MLP neurons of a small language model. Each row is named by its layer, matrix (gate and up: input weights) and neuron, and shows model dimensions 0-191. Each number is 128 + 24 x the weight over its row's rms, rounded and kept within 0 to 255. Numbers have three digits each. A neuron's up and down rows have the sign that makes its largest values positive.
After each neuron's rows, "fires on" lists the tokens most often at its 100 highest values on Wikipedia text that the model never trained on.

L6.gate501:162069140130120083137124135176122130122144121128138119104143120131133140081109118086113077094153129082097150125137134144129145129117129130162156135100145131146141115118154149179183094132146121117124115169149093126105144086133129166122124180151171078121129134152104136135163151126155128136141132105128102163124126135176094147146118101130135101162126082091107144121141164162089122159125143105108131103159143145107122124142090142174142122129122113103109118099106135138165152139124163137089104133126127176098112119109146143132158112125156135112103186153138119166113170084144091160
L6.up501:122155140147096149128114111128126175151085138092141110113135089142126115184121127080178176130147107130102153130108118173082150148165145124109138179102112136103149107129143137104162146109108137130154147113147136160162091151101130144149118109131126144091128134153103162098136118148138145110115196163123172142142132104169145124145146111119148134099145148082079112093142142130148151130124111087166169072136125117134114116109102138125110078115117134143106129127153130137105135128105135107127122146126137118129108088092071085145170134117110120150142120175167151115118132149103155106
fires on: "ens", " commun", "un", "an", "che"

L6.gate403:166153149153095153110078171116122168138101148142111085128143143138158101118118157110115107113130167123102114108116147161171108131132128128148132120152124109096084125103117111133140132135121152120126105105123116092150125117123119156151122124151129147143105106148141112169096138060094132107151122128133122131140135183112093134102127152140105161113179095114095119092082151134139137126137108137131119119130104145086218087073152132114091115129099126103115173081121154154137117132153145141154130173120089115130150126129143068142159146118147118130104125160111123130144144085144142165
L6.up403:121107146135101140106118096079145123175127141115127122161180114142161135119131103106127098123127111122107140123113107166088134131085122113106109166138148094128135122159129131113136167135076102095144122137122147099135112102138137136163144138154122140154104144134134123139084145111116092115117157096152165099084168157092086129146118116131113135127117114088148115165120191145123105140103144126172126161162150139086179085089140133155144119109072129084143169102130133163128139081138146156127075126102151115114146081150157120149134108132125124167094136142165127159132136114141134163
fires on: "\n", " im", " acc"

L4.gate641:135194134117130123191127124123152100116145159097134104123135113143156179147119155116123101115128113138155130156111115116189109157119111139173106146123119112166114144092104127110128129120113105153125122121134109185126148112187101084158140146141118153125117109137155115109156118119130126134105083139130106082125113138112140108094109180139140143125109131140138164093154060103123139113156110125143150156118142115100149185122097153147140115119132165078124159149130117150128140115089140082098140127107115146141144133145075111111124079082128121112124137123166088152121106180111102127
L4.up641:132099137114161069129138144157150149076103062134106142148123104138136150089108107128110125098110105133127132147105165145143133170117137116089150166165147111072148142105082133120142110130128166122112145082141127124110130112136107114094136134138188150106114145142092093111115114182091134143148123105168118121178145107122112136093079134116154122129090112113094145116149157150100140128166136087171147096131142134150113134091127126127135135192124135130141141111108114082108144112164104132111140114119187083117135145109123114101129128134071142114169155117137138129126135141118129111
fires on: " K", " k", "K"

L4.gate679:141095150096169102132135127148156153133125135135104119140121088123124125126113158136134135101081128129143144121155110115146119126148048120154096094119118139145119119133137106102122099158127074105100120164098104171119132103123098109108070098136161157158130159146110128163173167136117105150132145131118099119123150118123179173142135150143098128105132101114105105135145154156075120127168132137097089140110165124106114131144092120123126145105139131141158122149119101118143159126128125148139160161109090140151149131098145113164106058157174126119137107101134127176155082079140147150
L4.up679:106123088119091155143166137128130125133122159171166189140075106104132135125091113136134104123108115141103141137118125130099129134108165124126096168153153142133146116092129183196117113151094110184086110152124114162119140117079142147168127153099144166095136125130170118135139127094104152138135121131126135115135112139130155123141127101130093137119179118096118169154072152101108155161123116084109124113131141116107113134198119134151137118133139132074128142114111127159136148142149124084161107142144108110147122146139150117123140130122147126102151141107163107147171079154112153102
fires on: " Cup", " football", "ield", "iss", " /", "^{"

L6.gate442:140101084115127113179111140135118114137134108154094151124113129144138144114154165079133101139150138075113161119168072105147124124097094158131113146160170127182095111109149142124111147131127176107151116106122102128106116122151085148113119122123137125134106134094100098143108134133117112145113125160142110093106118112134099100120114107149089144079140153141118102166139141156152137147131129103122141150119162095117152164102137120099180149116102144153128137171104153122079173132193129109141141114090162166136108168139114146103111136131159137133105132129182077123160103162127128117
L6.up442:122139075138119130109126102094141130128114096129140107094116077120145191123126155119101136108140128136142180151120168127113110088139160153102083117131140157132128079125146110143139107139124085108148152102117107128138149103166150114147154155144164109117103133146139121165102112099113121141101138148096113158099134106120144133138132135111153127163150082171115155108158125078108124145091146086154112176128175124126097099139127063165071144100120084127153116126118172134140125120149103111128108133108158123123094141136166135111119094142122081123109132113149110163139160145119077133
fires on: "ol", "ic", "ter", "g", "u"

L6.gate162:155093116114110129144149130143147089149111132084105137136119139113137117087111139117137144094101099119127171094149103101126162087138169174094105099115115114128160111131083168131130115122179114106123102118139144179134130111159147098131109116148130128145138139165104120111180155140145104155112126139119071133141131080150129105085093129150114125118150130144129136187159121124108142153146137112096149120166140136111119138167169123152120149167160153147115101138106153132154158141182140128167120145109156154114147163154096139144171129067162134117095130064128144142139110121120132140
L6.up162:116142101156083115156125114085145116075114149129139185112117159104089124101117152120083125149119128104126177127120130113131116133144120131130159134101119118127135167159109138105100166154143169112115131090133124135109146116138143140120111118083162128118100078161146114071105117159156152137152146115139122119128138098078157148129136133125094115126194128145149118132107113116177092090123107092125124156173102125111139087132138130106074148156162121117144125174140100141108118156135135147127135135141124165093200144131105101134128168157141121107138113140081109101131164144127098104
fires on: " 1", "2", " 2", "1"

L6.gate14:159181154154123141123102089096106131142146171078134092159121118118139138080144113100111113109072146133174132171165086132170125104096132117137108144111115128145145112114142161152137174107099170128146131139126153125118128120147119090168129136197157179137162112114123114161139097153123125142151112098136138134188122134121094122116155160121098148136144093145163155108119200146141143125147112106103138133093114110129123110151145142094128128124140100090105170122107144157130130126126094109145146108114106163101124153127078095125114138148140137135156139164109105117157150127125130153
L6.up14:120126182157111137115121135140191126096134151113103095117144170099128127097150154140125102162115121164132125129130053141159133146113136118138116136089147102138116116099136129141110152144142146101106125156121130129109056121129141168120097160105124146110165142137097092148137113138101168128106129075128152101148106089147147116122123140150115131161107125103122108140155123120161103134124130093150141122166171102154167157127117143128112107090112131103124148125147131125197144123055125100138147151070121125168129173137113128087122115128128116086140100125158130111167102108156127106
fires on: "L", " l", " L", " J", "iz", "an"

L6.gate423:132113146134105129130094121153127136167136152170166150084120111106119127115120140147133064168118100120134115092175112113133152094127134120161110128099146179120103150151121122143146148142134113097091087155146079095133180151110153163159116154156113132135175131121113119132153133099130151117122137132116091100113128125139132118147130120081074165111162144111184136137147124170130140106172134104130109121062095121094110141111100121122100089168140120148136157159138140140134166144088132116114112143097143119138158138116131087114119069126135126138127166103139162167129149163132107109
L6.up423:124143116140162154165113122116150104109109136080109117074126126113152116126152113164163149111149129081125096121085127086139116153131131107147156129113146096174143159117121139099091085105128110137162118142109091108142151121104136176105128173156111117125158099193156137141166182117114069155125122192117125123137120110108125113155121135108099166148119131143114100142141126110122180110116131118131139138123133120137163150150139132146088111125155155125145149139136112110121079135112142089143151124121115090144109161142135157078162091146172117127123121106121162098167115117138082108
fires on: " and", "s", "-", "ell", "ries", "ets"

L6.gate552:156135164169120129137146127099154108098135154132099122097151177138119144138171177153143134138100136109101158152104123122154133157115118107128121187111095092125122149160139123143132145158179146096112149130121166148090156160094115166143115141124130146159137118131138134140176144149144156136127124122119128083146134150175115098080146169136157150110151146137183116157109113113117146143134098125086146151102150110155149105058120116111098145129096165109105132124097125156139122154097103146103154154098128143125113130121136110167129091140133142128138136155196123153159153116140102171
L6.up552:159083116072137133116124092129095081103103124123131118123162116149150155143136155118131134110149123122157133134140142169170146135133137103153110117156123138101090099115164148153131086134143145088139130114126142142125147146084133128155109126118137128107097167142109104104080089123126153141132140076080168065136151139141103126125086135159145141080095121145151103134099093139073186112131145106143177122105124097143119130130127086134134137162119146105071100128118137127133128141115115155114131149133140160144165135106114103164140112152108140094127107145142073096139117090081137146
fires on: ".", ",", "om", " John", "t"

L4.gate694:171122152138115130158143141140115128130157093167141137124132154123074143167162137141143094142098093147146136171153148117139104108125114092153153186102122173204100156108120131126143162138124109126078118113178090110165107159109169114161119089163141150136123121125121156095139107104157129100141144165164130083161113113146164093143143117091127148113129120123118182148093108127142103111158146090105185111116160097118108126132125120166109101127103129134180141121144146148140102140079100132128125130128136152145136127116140131107155145132106120127089114145168134128140116130122123102
L4.up694:145068123093128145142103141108139161104104130121104118114137119104174095126142119102123134099108132119125111147090159125130165116130126142140111164091094148151111141156125107151139090151130087111085131157070167152118108188136133147102107152101110120111118144120134141158111138121155079097095135100158156105120109145121140113135124113144117144109185161173124135112186134152142137141145118143126121133167092124129117123132156111147162096165162149124131102116150159159146148096156113139116103149101124168117098155150133126135155099157071116144157110087145135145168109157106142185
fires on: " as", " bec", ".."

L6.gate743:145083129110048081125143139119103122136127088108119153139119110158158133144131153154101141153152149129106136106127120110157140108138116091114114123157162116130151117118154125148174164090176179125103118120123090144154162106116135118146090124153136112123140165134091120131100114090144088165132115155121076121106121116128131115110136165132118155079130107106101127108144147117148134137138142133133043124156131127129182096115176134136135128146096141105102146132114104108117124153117131126120171109142146091137133154121079120133122156075155155129085109068103125146127150136137156138
L6.up743:133093148132115086106121120106123156142118128142132121142140122128094156119147133174102137148115139143121131139107140098147109121146121083163150145123123151166145113140120135137165165085177141140121111129151133167153124122106138053145108095156121124093104121134106138096139127104121144140134128128159081146184124158104120100137071118124097131096146130074090098138144148120152121144164175159162119106160158156111129078135169155124136169150143127113134105107117100179127105123112155097137129106150103177119141110122110119113139117128115146121159089108086183151117152126143078158
fires on: "1", "2", "3", "00"

L4.gate281:138107118133142130114119117112159158105146159143150120151151128095113165084097154125135102086128128068121133172130170171120137090127090078163096157105121084168121138135155175132103155149139166121105082125117126111157109165143152128123130109189120123131136142148148109148132164110161126107132123110137089169111138127125150113149118104111107100127088151147157137166120155113143101076123131137101152159149151099137116129121143112109131122103131127140115167124048137120146109140150148094114157130102131128119160085121127123160116148102103070088124121110123163150098115111109123140
L4.up281:119101096104088095080128084152137146076147138154135148093159148105143132132084131121057136148101102098108105117149139136127133099104116165102132188138142124106123139153128149142163107097141110101162109124118129077145091118127126150133108155179134155125114106117150135139145141122111114105164144170130116142102132140170153117150116126095172138105107145146145101153110124138129157096177118123093152082104119133142151136064144132122084144164144139159107111116160127097119090123118124169096129173137140125146134116137129129152147121134154127100105132166114097121107122101072126103
fires on: "per", "les", "ength", "g", "rit", " |"

L4.gate627:147134139131122079134098122093127121128157180120138083135070136135180099090066165106089089143092099125120122111098134145124126107148131184155115116149099182123129096146142136110161115083114148115126095124128104115141173128090126119131130100142123134129159120111083143141140093118109131122126072111125114111163078117142123108088110157109068141111157137161119090119130123136154123148125112138126140130144128127151125124112144147163125166118081137125141146111102132136096111116127148099142165125165189126137113144120109069158127140142111087148127132112115106134134087138128096143
L4.up627:121137154130090164175142118103090106118175144144139092155119104145187103112050117105119109115144120068148136061148120130122117118136144134107121141137124118117125131180147128129134127124126083128133122109173101148115131083147132125121150142122150110100100080125163148120117083108112156127142115115110130131131098187199114112137130134106099150128134122079157135107135102126119147107125096121117123128119168142133134134126174122146133169139127124121171111140145157120092126156144103093144082106124140143126094105150134141131138119112098090101144100126135161140149112116130054122
fires on: "C", "c"

L6.gate384:138141104072167083135117180136100081125120151129109118112097105124148154064120106120140064086147112138115096131152140139131157141114150096182135128120098110159099155137122129121141173109153084125119123133110087125127130161149116122133066120149125073125087078116096098138108139121112113085102157133162117123091133113111095126110133095133146136127125086110149098142134132132132146158152134159139149109140113177077115144130132133136109128085122167102108151143086128178163111098135082104155135139133136124120123096165112114143143139117150142124131128123139119092150110110134143144
L6.up384:133081134150114139151106095089134091091128093165151191120099137112142128114156125126129151157124161128161157123141141128084117111135146139175127142066141129160117124086116102148119128129089121120054120115134152133088128129152140075166131146113149113139059108105157145091128128103165107083162170120124115124141121104102151183161131147146100142117158107176107131125127122118133124115142143153126099126152136138123134073130148080106113094144156149139153137105112159123129140144134174140128131094117103106108128123133154155154143127122107131116098107117133085152120115160160116140
fires on: " n", "pl", " g", " bec", "ff"

L6.gate395:127151141184161168171137111158162086093154157144094155103147086155111132165144136130154148130123117109077118126105098094134136069123122143202127096098100145162156101130094114136112126153123149115127094137113115110176162169157138149160133159168079124151121095164139128153132119120142112109134156111120155152098114117109132093111110143137172163130147148114106155133130133077084155135143138077143122134133112126135113155136132144152129143118188122138110168146125152154141129117099126137152161139094138127132129160141103119130121132142177121169122165130147117153124110139124123131
L6.up395:138129132170149107074111175153108153146093163130114172131121122155074160113149169126125109140091104158090068078136127080134125167143116129150115125117167130104144137137090143154141145117103137143147131163114144145140114112113127153127149091134153129117130170129105157120099145156086116119134114171170139131124130117140066121103139118140122118134090165138098151211120124130103118162139142145180140096124116124104121161125125146169097136130133162122144135108121119156119107108158153109142101141125111168109120150163132127115153182131131179113123130095144148158124137112111110145
fires on: " al", " sub", " cap", " f", " des"

L4.gate318:137079126141070111149115135162110106113120124155115136084155146102156160101121118147119121129113108095070138159154128092174143107171113114107139117108128113097124106104120146134118127139147101127109131108151112095105128093135124126131108207120129100107098101134120112130124110126164157126125096154119119135127096079143089162146105102136100134176134111152145130190128106168095087138090098120136143115095114145111110142124119128122107126128120128145143112131106126121164182098126127161130095118130111143168119119148145128116136132083051179154150158108150101133160170103116120120
L4.up318:114145120103144134142096114157125122135147154090113098150141131136132139121119130138116155131142132180110155143136105136121119123135109129142217090098102168134160137151127102074101126161117184119092136144188115123152151124147140102101108131107144133141118149112108070098086125119136125175093113154107139148125090159175156117133128139093167155114072099089141094103116135163108121123078104129128131143091134122149135138147173132149127139147140132116102138148101112109113118107142159133118099095098114124091112109119120094170109140093109118146140120153117116186158127147154131097
fires on: "is", " ", "iz", "é", "ij", "ud"

L6.gate506:171120121132125102094123113158117120160181163104131087139082117187140182085151132092152131183121126123103156129135121097127140152100133132098128121149119131148152121084106128111128112115124116098114092113124155100144133131121124117153137094146167135202111120147080149085116112086145143094121096172185136083116155160117153109143144125122111163157130167142140087146122141077087121123132133126157100093131142141120100082127169156121133138103135150145128145118107119144137088109144094128138132131131151133141124099120159131158116109142138186147101126125141120140154151146131121101
L6.up506:146148135101156124108147176097077121119126169113104122126166163145128118110126165129146146148118115142149145147117139083152111134130134146144110124103089105110128140160139089130132145121151114131142126177080138174125085119086156108066104121136136128150132126185125100141115112108101124113103114112124137125120124165138119118145120143115133117108139122120118106112100140156110143096169181114102133104148155173159122129141101100110124158091070144150078127118140162086173160139111114116141085144125096170084124120132196150112138119113147157103114113109129125129169180125154109142
fires on: " inv", " 0", "inc", " No", "ev", " Total"

L6.gate216:179097129114154120205118149142147099128124113123107134131110148163123142130113164140125101153161127150092129150117105127142148155134120084142106141152106119139090132106138107102126174095110109092116114134136131134112111118103109149151164129138106117117097134131076145120122118124104130172116160153134145088161143134139118119142121118147101115135096164103100083136160127118098084156077129115152116093093142097105149134112121115166157118079100156130089160110118146160115102111160128114129150143134167172145123184111105139127145081157149107118107127144174139111110096081165084140
L6.up216:132119146097142082140156132162121137093107116154147155127119132118117157118112155149108125109147095116134088135140152153123175171155102112139094088158181136115164115153106133148077098120137160101105114121109127090134171122129129134054128122134131076100147105089143136161114149113065096149133093097144122123136091147156089098128139131159096113114089095110121143119155112126112148145110153116104164080129088177159101164127118130147116098129111110107113165115166140114138142114103146090134144100154149107123121161118121160118138095147107132119104118140114143141103144102100103110
fires on: "ol", " do", "u", " |", "en", "ens"

L6.gate125:206144140161126138138073133117145099143116125155097152082128122120165156126113095152137115162096151116101121126108141113135118109131132103104087141137091126118101085133097114116136176142126119121139105078122101143183118162167157161135129180117121130146146129185121125138136102133099107098155126134133054130129142118089091112128142131113133143106160152126120127142126187120176158135140125125127088163125147110101151112067137125103115158134108141130126150137097137144124099090109132148160172114123134125101146132159132105160112110116113115118138164136122095128145164131153111179
L6.up125:118070148157146103140165139153160104172081162087099082103118142121140174127146128127121134169138140156151131150141147123136137151126133110102116116154090136117091132130138107127147113098107110151133136109117121092159164155120164147132181157133119126138151136130107125096138130147111117131140129156136153159166160154155113128110051145110165107120150123156126153142145126107131117142147101109153146105109148079148145109107182182115040136089146147127137124162128130126112128162150104119092124155100146105144119076112122113137118133128090106137125154137124137132156136128121088169
fires on: " im", "emb", "ic", "ib", "g"

L6.gate767:155133086137134142147138125138130105158126094147125106137111111123182126106122117100109115130123154130152123108178134153142130113166102085144145192134110138155126152106124115114114115098155127143090129076190127129128144120117129124165124153156120127117146157100116116124144097084145152118175165167114123139138175143145109143093133102088100120147106147094132118110142189144084147141135146137142112099118140138120146102177102123131127132134134110077119168136111128148174125098099139124096129130082070143102157160066135122122120143115115086121099143116149170079098128132153106135
L6.up767:132108178146152130110099111127140166145113093117138097130125107121119096142114089182127111139072158180125110112153140158144162126164125110142134174113099162122197148139138132097084102128167123130096107146149130120161107097101135183155113154134145124095142152111114139119127142160117105109170155080127088107165131164161106115142176122126122107159110167090140146123111152126119131159110100156113128132121127116114117147122132154112146149158101131103095158146102101108088155165161152129157140120138153155129160113116105136159108138138129114095130143084172139153115108116116107154
fires on: "ett", ",", "ail", " but", " (", ";"

L4.gate183:079138153146112107106078111125156127114079143127120131120124134081148118093088139092125108148102121136134144106097090139153097091119112159155063117047101108178111117121122123116101153165177111126106090165121131128118097140149109141132077127116126137122173124140116081149157159129136157112099080145103124100151131105109134110149142138109083147120144129161109147115120144124131120131089124115157106143126105146129125137146140125146124122160138124109145171151103113114151162119098164116182130121103118163115151132152124091099098114171130116128136104151166093136150128161132117095
L4.up183:119137162128138097109107127145122095112118105168155128098120136146105150128105138108096089161146128135093171169133143106146097107114126171161114153095155156124115179165110096162138091117131084154113137156119128152140127110148126145152143117127104091158114136134124084128148147130179086144132147173053137145124102116120146116143130124087131129128139134149129132128108134076087144083127138104140138113107087138144079143130118105132135127165172102137135106113145115077143147113095123111144065122134152147113108171130145117121151127096109116152133116144153120096158171130158078157
fires on: "es", "s", "ives", " died", "ets"

L4.gate583:115132140152114127144140135132154113110107130140101143105161095084146136109126132107089104102164149137136186127159087080139136111109137135166104146112148167166158152110137153137125124131129157124111124131145114123117126206135108134132117094106158181156103106165172147101092136128138133087121156099186096156159150107129143109112131139118130133110106165109141108114078136143169132090101146079142151143114155157111111095137122115133126110131165122111123169114118126106180121105123128103163107119128096132100071123082115127167119118137130117150116163136164076137121109110121163139
L4.up583:140122143138120128123147141156168150099138101105118137119123112126122116109140148168132159101117106100114119127106141101109122113131150085121133125113172089124151136115145150145137118123102110174100161137130119100117094150143152143162094159163143134173094118109168119137150138121132125105131135162116146085156107090191116164127121128137102135193113179100149114166121155160117112125131155095146164127165117115154143146116121133115123092120133121134126159145126150166178088111147118177155142130155111125144104135184138134119110152124113070108173102157111164129172115099175085158
fires on: " ex", " 199", " 197", "oc", " as"

L4.gate61:127125125062166180143081089123151120105104130092159094116104122114148124118140126098114068094096134145129141139151099131144112113176145125135064123132141107131085138103114125101126164116109144127192120094074147072118080123129112132176113135172139154160094117138128108109129130106134169171133123172124124129142176107105104131115121117130121130127105157102137122137109165146127134155125122120129126095075151119140122096124141132149111141084103176094120119126112103158155099110145138145106117139123135125144096152128125098107076098134135131172123103136165129143125126148141140119
L4.up61:110096197150113133120112127136133161138133121113106131114167133158116087127138116104154092128150115115122078107111121152123110163088163136102167147097117125138073132102141139087136091145154160126129149140120129099145108150092173131164123117122108130122169113123091154107112168110060105142143102123094137141116129131136115096138113125138122176172146117124091143155098141125124087160130129187145141128128121129103115088115146111124153096114076111121077155116161117106139121146120140146169141121119132117116137172101109139119118192135065130136125093117153116150140113130144139172
fires on: " j", " J", "\n"

L6.gate171:160119093115109138142134115163183138146113153133115141084128163068104129101156146093095101134107130123139104128146132122157116127137133087151108154139082149110117118101149147134104135158105165093113107180106134107165154151137070104094172083121131126145104093134132107101137123115131128129107107103135099128177130151109134118127088109131104126110121117121119136122152118128153174113137132123118144087144120120107181141105138077139162068155108135118122116137076135176118098124094069116135164116133115149110145101164090120147159125106119123089137113135114111131130102122073112152
L6.up171:125110099115107116121129129130148167126134108126136105141110149158122105138128122125128102105100077130115104100111146105134119133139107111099148089181190134114104131118089101114146169144132119105154138139130129108157137107089145150123166092125147105122143145129120090118090134131124172124107154125097137116137182148098127121112129088081088121113086127108136174113122088136107156114114136123135099125163118128163130137104167125165108082097130184155118144142136143079152099139135163108105135125152156085148125113116168148085173124119151176139142193111098127144113145079092119125
fires on: " |", "R", "ed", "rit", " No", " R"

L4.gate343:138092105144096108146086097134112168127142113127108143102167152113129095143079143108147119113120140137139082140157121092150059147138104146173112136129132125093101111131142131175136145104152148162081138111153085140092103122125148162131137140141155129116161152142161103083160139090151083149120118121140121135117117161145127153162128106151089139106160143107184092126120165148121146086140127134128123127106156111120122144153132061119125155134137139136119141158111147111121169128100133128166089142059119129132145150125111121123132104118141100102121133126112157157162107128077155168
L4.up343:130112122142126078091130127129119112168165142135132139147115155136149123168127086110148092193128109116101139088137095150119151157167116125158161124117139144152103184100152093064109154109160124153164093136133095155114091122142117098132121150173121162094107161133124126103134121162129129126127106118121133140144099145105172105133165158147107105142111132115115128104155161101103110102121073123155116152121093146111103096124138163119082112140157123130173092124131155125100160133123161128116111125139128092137121118116094081106108087126109166128100122145102155149155095165103148132
fires on: " s", "ing", "s", "ent"

L6.gate44:132159141133149126168133114141140101150080096129100164142112113121107114137139133095132141098117137133071178153152132138167143085133083103151116126117139141158070129124136138118114184137141128123102108138136123086106093131154092139135156145147097131154078120117105144162117126124136144196164128113142092137098173108084155196129141141170115086106138130109146135134130151115146124088137131131139152102141140116142117114119137118069137168162147134127102137163112102122110137115110103148122127089100063170110123111114139108158082105120126141157132138145167132126120152107111140128
L6.up44:146172126116113152141118107111131129096111142100099134141128178112124141110090141133097119134099105139174137114135127161092130115132100136078161117168123119129115111134167113121145128118105158137116096120144136100128131125134132122118141089128093174107123089109108116123144151143116084183128087168120143126097087148132118123143184140202150131061117160149125136083088138132187134140133111113135153154131113150083119114108159080160160119132114122148136112131147125116126117160149112167158169100126108127147126109147121095123127153134155088140098094105112117084140073109138154136
fires on: "t", "s", "k", " a", "l", "ra"

L4.gate378:139132137075116109135146133109151119135144132133139096150173178149114158141131165126129089103092127122170110111168095136122079100133098164154097098139123122151110158131114140146139114081140136148150128127104108161141133157128131114155111070168149130141132152118126141132114142085097169086141136106160099117153132120127134077095147145109141150097132112137129168112138155102110152103155115113133111119137089116138128139124116123134144128160155156094181154161111145091113160146077078165125148091139156145166133099115085119189133172110115135110095136147133111114113144150101158110
L4.up378:128129126120115123158134123134131130181088168121124121095136126159100141155104116147112095168113089157124103136158098114139122123163128182174130124157145096138128146113147141133116119138161177109172141112124124115153130107185110165152113108136142113083125134189146130143132152140106167162136117097147095091152100100118104111113144151154102135108115129162124083099140158135126109117137085107153199164100159118196102138115145138135128122169098167126147158104114130136133107130163144118144131125126176127166149156119130097141137152125114171130132144143127119135088155117120133082
fires on: " k", " sp", " c", " th", " m"

L4.gate277:160125128109125124161094154125133108096109111128111145128152101104162125145115127139132148125106127120129104141113100147102175104125108175141098169109115086155163107104130107132161149131128180148051143079129086083102168144140167132168162101117120134122155107134141126108159125153098130117177082134168086133114164112156115140137123142113144151102121131132145162182137118103105132133162107157133143126114130109139141184163122121149126107158102152175081159113113153163135132140116122141118121125143127138134182121139110152114184113129160104108081126142109149109152147118143106124
L4.up277:147099142150119127105138156145077113134181117086123142117124143116143118121157104127124130112121115083138085129161126140084133115109093130130132132086115082146124157112178147134121137118136134173083092137120118154151115097156173153124157099110175105133178139113138134136085082096125127101133156111146100142097105108125114138123131091126120086150148120149095165089131148118136152126168141133141111098133134125141096124139163121133079116125087117132126143144136161131132079144076078104168130121132134142086113144126122189186161152122128138131098139100168134129124127096146130164
fires on: " part", " Port", " is", "e", " most"

L6.gate283:159115118150134125124120148198112144135126096150110129139108076138114121141082109105089097117078121132095132113124149136127124115117095135130139157143128122090083109149193140154122144138134115161142129089090111122132110126125144123098136162179123160119080148101129117161071110132120139121140132144080114099127180124149142182090128121117086130159112073147124113078136191163106163124134118125137145111163105115143146145128117128144177104174145116120120116098117149134140116137161110149130134130107135134131135139123129120120155120115089135178106145147126148153173085102124151156
L6.up283:089143135145122071132134108134115116100115127113109133069149121152126120124078114106080125152110093165156121147113158134165100105139144115161134100099123136132098159163115145120102141109136166143103158176116134106118117129089109128152125131123113134088121126096125155112143125124130120130091144154109127186120156131170157139078181112097136163118122122105107122111104168137144112150136093134154125140130133146186112114187128129164126107107120133141138182089129138120108112148066128124129123154129132121111147117120055108079123157154119104146128165159163136137170120099146119128
fires on: "ot", "ens", " commun", "ers", "ress", "un"

L4.gate371:154120152084084141136165102119074156126119160109112132157169123111143126143122144111140093127095097138136145133086138138145143146134094121137083099167126103146154148161132180153159133113131152136139122130126122104102106155146111122115134081135162129138103139182146121145128161148141151089141145126170099163137124091144153142172133174172135120120145087096164121149171121110169116128147119111093144151142140099082136133088116136098106096132143103166126131169068147157134139123082113117102116142153135160115119117131114124128107125165105095133145149126113188117152115112112102099
L4.up371:146117143108140126091147142121141125082163202117067144162129097091126170152124131164140109120141154153099121174107136141155136117152120157128133081142115113140129099118131139129053148160138061093143101144077144137110102126140129073136111157136111151103103153143119169094146118127107150131126130073116142103119126099147080161130136169154130131107111124118185131153075075123103146147124102129128076144125149114160120105101116150143097129138150155112110121140117151150124147105131119139120136126123110132138169123103143144156151140126128116149116097126146150126108135135087142143
fires on: ".", "ob", "eb", " 3", " at", "O"

L6.gate478:153139126135143120167113104103110131153133166094126107106123123107153103111167071116155124113106092148146167169133123135165159116143114141192110134101106124121142101128135102143143120148137124144145099095121151145104212100117109157106147129139179154111121081160164110163122139150179116118136106143140145098125145111170123126116161158163156161155090137138109153119186120147104137092157086143109151135113117152104140113097125157147131108129109150146113108161150108129120083125113131118120128165141099180117115148156118124111115089088127128085133148152145114105138114116107105104
L6.up478:141076105110160115155152084149074114121151133077110120157102078111193110108127140116126128098119150085162159137096092108163151106107096123142177151135090135123165123120128140118124122176160123154139128164128151105155149167182143144112180108116137105102128123134105097113097132114138110105174138118149143175120140168141154121088106102087096121135109148105123138173119116142114127133127146134144114138136139157127135135130156145118172128131114079136102133137124103143135077148113116114143107143117111099095115109118117145099111130079157152134137140114127134156152183118151100129
fires on: " No", " 199", " Je", " def", "ri", " 2"

L6.gate708:129130137129118073124108136136135130119162114140101101125180129104145123102130179131142092079150141123161143092087118120146130163159109138179062116121080127167142098110116107149084173145136133124142141132119153148105123118101114096168115127125093104136111117137149168116151109125111108159140127119170095124144130107175112150128131176139110165119122109134112145132086125144136154169103083089140131128150089150159129109124152129132091119160152143148093146147096131123116137117133164141098140085134068121143140163121137101160105130167144127090111134097110110178119144119096132102
L6.up708:164154125111121123152154088151136112106201138159097117135153110112134127091111122110175099083114096089135148122127145172158169107129089139174150145107164131150146135136138106111124150155111137131114125116146100125108107123110172178064168124116132108125121117143175150125129164099153090177140119152138156118172123157112158117109110118162108155162136136090156150128138101119120148105127124135145098139083141124123137118126142090142134094131114163125127142111156124104144173111116155114123120121099147157133090114093147167107159103146130137142178118124093118122164086123110138095
fires on: "l", "\n ", "'s", "a", "C", "ll"